config.toml
parallel_block = true
init = "uniform"
optimizer = "adam_variant"
learning_rate = 0.00155
beta2 = 0.95
lr_head = 0.00774
schedule = "wsd"
batch_tokens = [65536, 131072, 196608]
MLP neurons of a small language model. Each row is named by its layer, matrix (down: output weights) and neuron, and shows model dimensions 176-239. Each number is 50 + 15 x the weight over its row's rms, rounded and kept within 0 to 99.
A block is one neuron, or neurons of one layer that tend to fire together. Before each block is what it responds to, as a language model described it from the Wikipedia text at the highest values.

Responds to: Mostly "On"/"on" just before a day-month date (On 6 September 1270, died on 25 March), plus mid-word pieces of unusual names like DiV-inc-enzo.
L11.down24:59 58 42 38 68 37 30 42 36 49 45 44 43 51 56 76 52 46 58 80 50 47 35 22 60 67 20 32 48 61 48 49 80 34 63 30 45 54 60 64 41 47 52 51 41 61 36 70 59 76 75 56 48 52 60 79 21 79 38 44 20 52 72 75
L11.down42:61 53 52 49 56 40 24 76 47 70 39 32 71 44 44 45 59 35 29 68 60 37 43 38 39 61 59 31 36 51 66 49 39 54 62 34 55 58 47 47 44 51 36 54 54 58 56 50 42 24 82 48 52 14 73 54 59 44 66 44 20 69 47 57
L11.down409:32 65 52 61 38 33 47 69 51 40 73 51 51 41 45 53 42 75 44 50 67 82 59 47 60 24 27 45 50 45 55 59 53 49 24 44 47 55 48 61 23 51 52 58 40 58 43 57 50 58 62 34 49 67 63 35 13 25 74 46 23 44 54 19
L11.down480:16 55 36 55 67 37 27 41 67 29 61 60 44 43 49 59 33 43 57 52 63 55 49 71 29 65 61 76 27 60 62 49 41 58 39 63 41 60 56 38 37 50 49 30 46 47 43 40 41 52 00 48 45 66 36 53 67 53 30 50 31 38 71 32
L11.down593:66 80 33 30 79 48 49 65 18 67 51 74 61 42 48 62 49 49 35 56 71 41 34 43 49 42 60 63 54 51 41 81 61 64 53 46 71 51 42 16 56 34 53 65 53 63 32 56 56 41 68 61 49 34 49 54 07 60 53 33 62 49 33 70
L11.down755:34 53 31 39 57 60 23 58 50 59 48 35 51 53 62 31 30 39 44 47 36 08 40 58 72 60 60 76 61 51 29 37 20 52 53 35 44 49 35 59 51 47 62 44 72 66 94 33 40 57 52 56 45 22 30 78 49 62 61 63 71 48 54 32
L11.down769:46 40 90 30 54 49 47 44 49 49 76 62 36 45 56 50 73 65 47 58 67 39 53 54 37 47 68 40 53 57 70 62 55 64 34 43 42 83 58 68 46 24 56 63 55 22 40 38 60 38 26 28 72 78 61 41 39 50 59 49 56 45 27 31
L11.down963:53 55 08 63 57 57 39 49 51 35 46 33 68 60 52 47 25 32 34 50 66 13 63 51 28 70 46 56 30 36 39 42 54 29 44 34 51 76 42 48 56 51 48 68 56 36 54 62 38 34 36 83 57 41 37 33 31 28 56 48 35 34 35 29

Responds to: The first or second word-piece of a person's given name, mostly in table cells after a separator or country code, e.g. Mar-ie-ke, Christ-oph, N-ade-zhda; occasionally coordinate digits.
L11.down114:71 41 58 66 32 40 64 53 52 29 50 43 51 36 45 53 58 75 57 54 35 64 55 68 66 72 59 57 33 50 23 54 48 48 41 58 84 47 26 54 39 62 48 50 58 57 45 39 45 74 51 59 66 22 67 25 57 48 56 42 68 57 59 76
L11.down143:53 66 63 44 36 59 61 49 80 58 66 53 68 74 47 61 34 39 51 41 23 56 56 44 45 78 70 50 28 49 53 61 49 54 63 61 60 27 44 64 40 76 37 42 55 40 30 78 91 42 84 80 46 50 90 46 57 59 41 58 34 40 46 47
L11.down150:56 27 55 39 61 45 48 67 67 37 57 53 51 54 73 33 44 32 59 52 05 63 43 61 44 68 39 40 42 64 59 60 77 41 26 56 40 51 34 45 49 30 00 50 62 63 52 22 49 51 44 59 47 70 67 45 50 74 56 46 62 72 43 41
L11.down177:48 54 54 67 42 66 54 38 44 58 55 58 73 68 38 39 52 52 57 65 49 49 42 11 59 52 44 44 51 63 62 59 49 52 72 62 46 67 52 56 62 62 61 49 62 59 41 64 46 37 60 39 52 46 65 33 09 39 44 51 40 44 77 45
L11.down484:46 67 55 67 47 58 50 52 53 64 46 17 43 64 24 60 42 60 59 61 43 48 39 30 46 54 26 57 69 45 44 40 48 29 51 36 60 69 56 58 48 20 26 12 44 48 42 42 68 57 59 49 53 39 41 53 50 82 66 36 54 31 46 56
L11.down668:47 67 20 43 56 49 41 40 61 33 60 45 40 41 42 30 55 33 45 55 25 46 58 56 39 70 65 62 29 58 71 58 49 79 47 70 58 46 59 60 41 44 70 44 46 43 87 50 44 44 59 40 52 49 64 49 40 52 29 30 48 47 19 67
L11.down798:35 35 51 41 56 51 21 49 36 55 32 42 67 56 78 57 66 54 45 48 75 52 57 77 53 44 36 62 60 53 44 78 57 46 49 54 64 67 57 26 68 65 23 54 54 41 62 72 32 28 57 66 42 33 42 60 44 53 64 51 44 56 48 37
L11.down862:62 46 64 33 43 54 54 40 34 52 67 51 40 69 79 54 34 53 40 70 80 54 33 66 64 19 50 44 36 38 51 41 50 48 57 62 63 31 43 37 62 47 29 49 50 54 57 70 56 34 49 70 66 40 96 15 45 63 26 78 45 24 45 71

Responds to: First piece of a personal first name in sports results tables, cast and crew lists, and lineups, such as D(imitris), Bog(dan), Kar(olina).
L9.down413:61 31 69 59 54 47 55 57 40 32 40 51 40 56 62 57 79 69 48 50 41 53 55 45 46 55 53 66 72 72 59 53 58 78 51 45 53 32 45 42 61 25 27 59 37 52 03 30 48 56 82 60 72 51 43 53 46 31 34 65 87 49 38 78
L9.down581:61 33 67 46 50 29 37 16 43 24 64 81 27 36 39 67 50 55 42 64 45 67 36 59 59 76 48 61 54 47 29 56 62 44 49 47 56 40 32 20 69 62 34 51 41 81 64 56 25 48 55 47 47 68 61 63 40 40 41 60 71 43 50 65
L9.down658:62 46 30 31 43 42 47 34 40 21 29 71 35 42 63 58 58 56 42 54 67 67 54 84 54 41 54 64 55 73 34 50 38 59 45 63 44 45 48 45 73 56 28 74 45 34 40 39 15 59 65 49 52 41 34 38 30 53 60 37 69 61 50 65
L9.down892:65 18 51 38 42 17 58 61 42 09 50 76 35 32 53 61 54 75 39 51 50 74 38 61 49 38 76 65 49 59 29 67 57 58 63 41 61 30 53 68 75 47 33 60 49 38 40 47 31 56 78 31 50 39 37 39 58 29 48 50 72 58 60 62

Responds to: Digit tokens inside numbers in Wikipedia tables, mostly the first digit after a thousands comma in vote counts, e.g. 2,048, 75,041; also decimals like .634.
L14.down764:36 53 34 36 24 33 56 55 52 44 51 57 46 63 63 59 56 19 42 72 42 76 43 52 40 33 46 34 65 44 57 80 40 44 52 58 31 65 55 55 34 41 54 59 38 26 29 41 45 59 47 41 35 43 55 77 63 57 69 57 31 53 87 63
L14.down797:55 32 66 51 16 34 56 51 65 48 61 46 21 25 65 73 48 58 31 60 45 61 33 69 15 64 57 30 21 31 59 35 13 57 81 68 49 52 88 49 51 77 38 65 60 57 40 60 36 37 51 19 53 37 43 79 59 30 19 47 31 42 44 48

Responds to: Digit 0 (sometimes 1) as a cell in pipe-delimited stats tables: football appearances, standings, election results, and scores like 2-0.
L9.down498:29 46 40 61 54 54 56 42 41 57 37 46 44 46 36 30 31 49 37 71 43 69 33 66 18 58 36 34 50 45 47 92 30 59 39 70 51 33 66 39 27 14 48 49 72 49 50 43 42 60 61 48 28 79 99 52 40 32 47 44 75 78 57 36
L9.down643:52 50 38 53 48 60 51 51 39 71 37 34 51 49 28 62 49 32 51 39 52 30 72 39 50 54 48 37 47 37 57 50 27 62 42 14 78 71 67 41 48 47 51 48 56 76 61 54 71 84 30 51 35 62 54 63 32 21 62 37 39 28 61 30
L9.down952:54 45 06 53 45 67 40 61 43 12 25 53 46 56 73 46 59 63 53 58 75 48 82 66 46 66 62 56 59 60 22 27 50 71 48 69 59 42 44 32 47 57 54 63 35 52 53 39 38 36 65 65 46 26 48 45 49 37 62 38 67 44 66 35
L9.down958:37 24 51 44 59 55 34 70 46 59 65 56 76 62 14 44 73 52 45 41 42 49 34 61 62 55 52 52 66 44 43 69 54 33 45 52 54 59 62 68 57 56 63 27 63 57 49 82 64 62 79 37 61 62 48 61 40 42 44 53 62 33 62 51

Responds to: Small numbers, mostly 0, in pipe-separated sports statistics table cells, e.g. appearances/goals columns; weaker on mid-word fragments elsewhere.
L11.down79:41 58 57 46 44 49 49 44 64 60 40 60 60 51 44 32 30 36 31 44 43 49 71 57 61 54 65 57 23 98 41 71 51 36 68 43 32 55 75 48 54 60 61 56 49 25 43 29 36 43 63 36 35 64 52 14 61 34 73 38 71 65 25 40
L11.down310:31 68 56 33 77 42 50 53 51 29 74 74 51 77 53 49 22 49 58 46 38 74 57 21 59 56 47 71 95 39 74 87 32 39 49 39 32 40 33 55 45 37 51 47 47 50 30 33 41 64 54 60 56 69 82 56 66 50 43 40 33 56 65 70
L11.down568:66 58 53 48 40 30 51 36 45 43 48 33 49 70 64 42 64 49 49 40 59 59 55 52 43 38 52 49 68 61 66 50 24 49 46 64 61 48 72 69 43 61 44 45 50 56 68 57 47 26 53 52 68 48 58 34 39 49 48 57 60 60 34 83
L11.down664:13 63 55 53 46 67 55 75 51 50 32 31 73 60 47 44 78 35 38 39 60 70 51 59 43 51 90 65 48 54 51 80 43 55 45 31 58 56 51 50 33 54 79 45 32 39 31 59 58 49 26 50 49 68 47 32 52 58 31 37 60 39 27 58
L11.down685:28 56 66 64 59 79 52 63 63 54 43 50 40 39 58 34 22 46 57 69 44 56 33 68 81 68 62 58 55 68 35 38 53 50 32 48 45 39 62 33 50 50 24 53 88 42 52 53 55 38 42 59 41 38 54 78 71 34 56 68 88 77 65 47
L11.down792:24 63 62 62 25 29 40 41 39 48 54 34 28 54 69 33 29 38 63 22 59 63 52 59 42 44 60 29 62 44 58 71 51 61 54 62 31 65 54 65 47 66 26 47 55 32 43 40 60 59 40 67 52 41 68 48 59 52 49 51 35 60 48 35
L11.down867:45 58 38 34 79 57 52 31 62 69 46 17 49 66 26 40 42 29 38 57 55 62 40 51 61 66 52 47 56 58 62 58 45 57 48 44 43 40 60 28 42 54 71 60 54 84 41 23 33 46 76 62 39 41 66 53 54 68 46 28 73 47 53 47
L11.down995:42 51 67 45 51 87 58 80 56 67 50 62 64 37 61 72 57 40 56 22 42 26 50 38 64 66 78 22 46 28 59 73 54 19 55 42 44 52 57 64 41 44 52 83 47 34 48 54 43 69 67 46 47 37 47 47 65 36 59 94 77 31 41 47

Responds to: The token just before a four-digit year in dates: the comma after a day number, a month name, or in/by, as in "June 30, 2018", "3 October 1749", "in 1371".
L9.down64:58 48 22 49 73 54 41 35 36 46 39 41 60 41 44 56 57 59 36 71 64 40 32 21 62 65 35 54 91 77 77 42 41 47 36 63 50 60 47 38 72 37 55 63 62 77 09 46 48 50 66 44 24 60 32 51 58 36 36 29 53 52 33 72
L9.down418:43 46 74 49 25 73 34 72 27 39 63 70 50 41 46 49 56 49 42 64 72 74 50 61 69 51 47 66 36 39 18 62 46 68 23 67 54 46 55 32 87 62 26 42 69 62 21 18 54 59 60 57 49 44 54 28 93 36 42 69 42 44 42 67
L9.down420:53 43 53 69 62 44 30 37 47 27 54 46 27 59 73 74 53 31 34 47 54 51 26 60 51 60 51 30 40 46 61 48 37 23 67 49 37 37 47 34 68 80 35 43 39 31 03 40 53 49 44 51 56 45 69 38 49 53 60 72 34 64 56 50
L9.down907:45 64 60 45 67 32 56 44 54 28 70 50 40 42 73 65 40 59 39 56 56 29 46 41 53 45 33 37 21 65 33 58 25 40 74 41 61 39 53 57 31 51 51 25 58 26 28 60 45 57 68 64 45 45 56 77 68 37 53 34 71 69 62 47

Responds to: The first word piece of a person's given name, often merged with a preceding "|" or comma in results tables and credit lists, e.g. S(ven), Ev(a), K(rištof).
L14.down359:72 21 51 46 44 49 46 61 45 38 43 29 59 31 77 46 53 68 47 30 22 41 49 54 67 61 63 59 44 53 36 56 75 55 46 46 30 71 33 27 70 51 42 66 65 77 47 22 38 33 50 45 51 63 60 59 26 39 69 73 78 54 38 59
L14.down636:27 18 47 23 49 32 64 51 61 51 40 46 84 71 48 58 70 53 49 67 51 34 36 51 64 67 73 44 65 44 40 64 40 78 31 30 54 51 62 45 46 56 58 69 51 49 54 48 42 13 52 74 73 45 37 71 34 25 50 47 47 67 39 51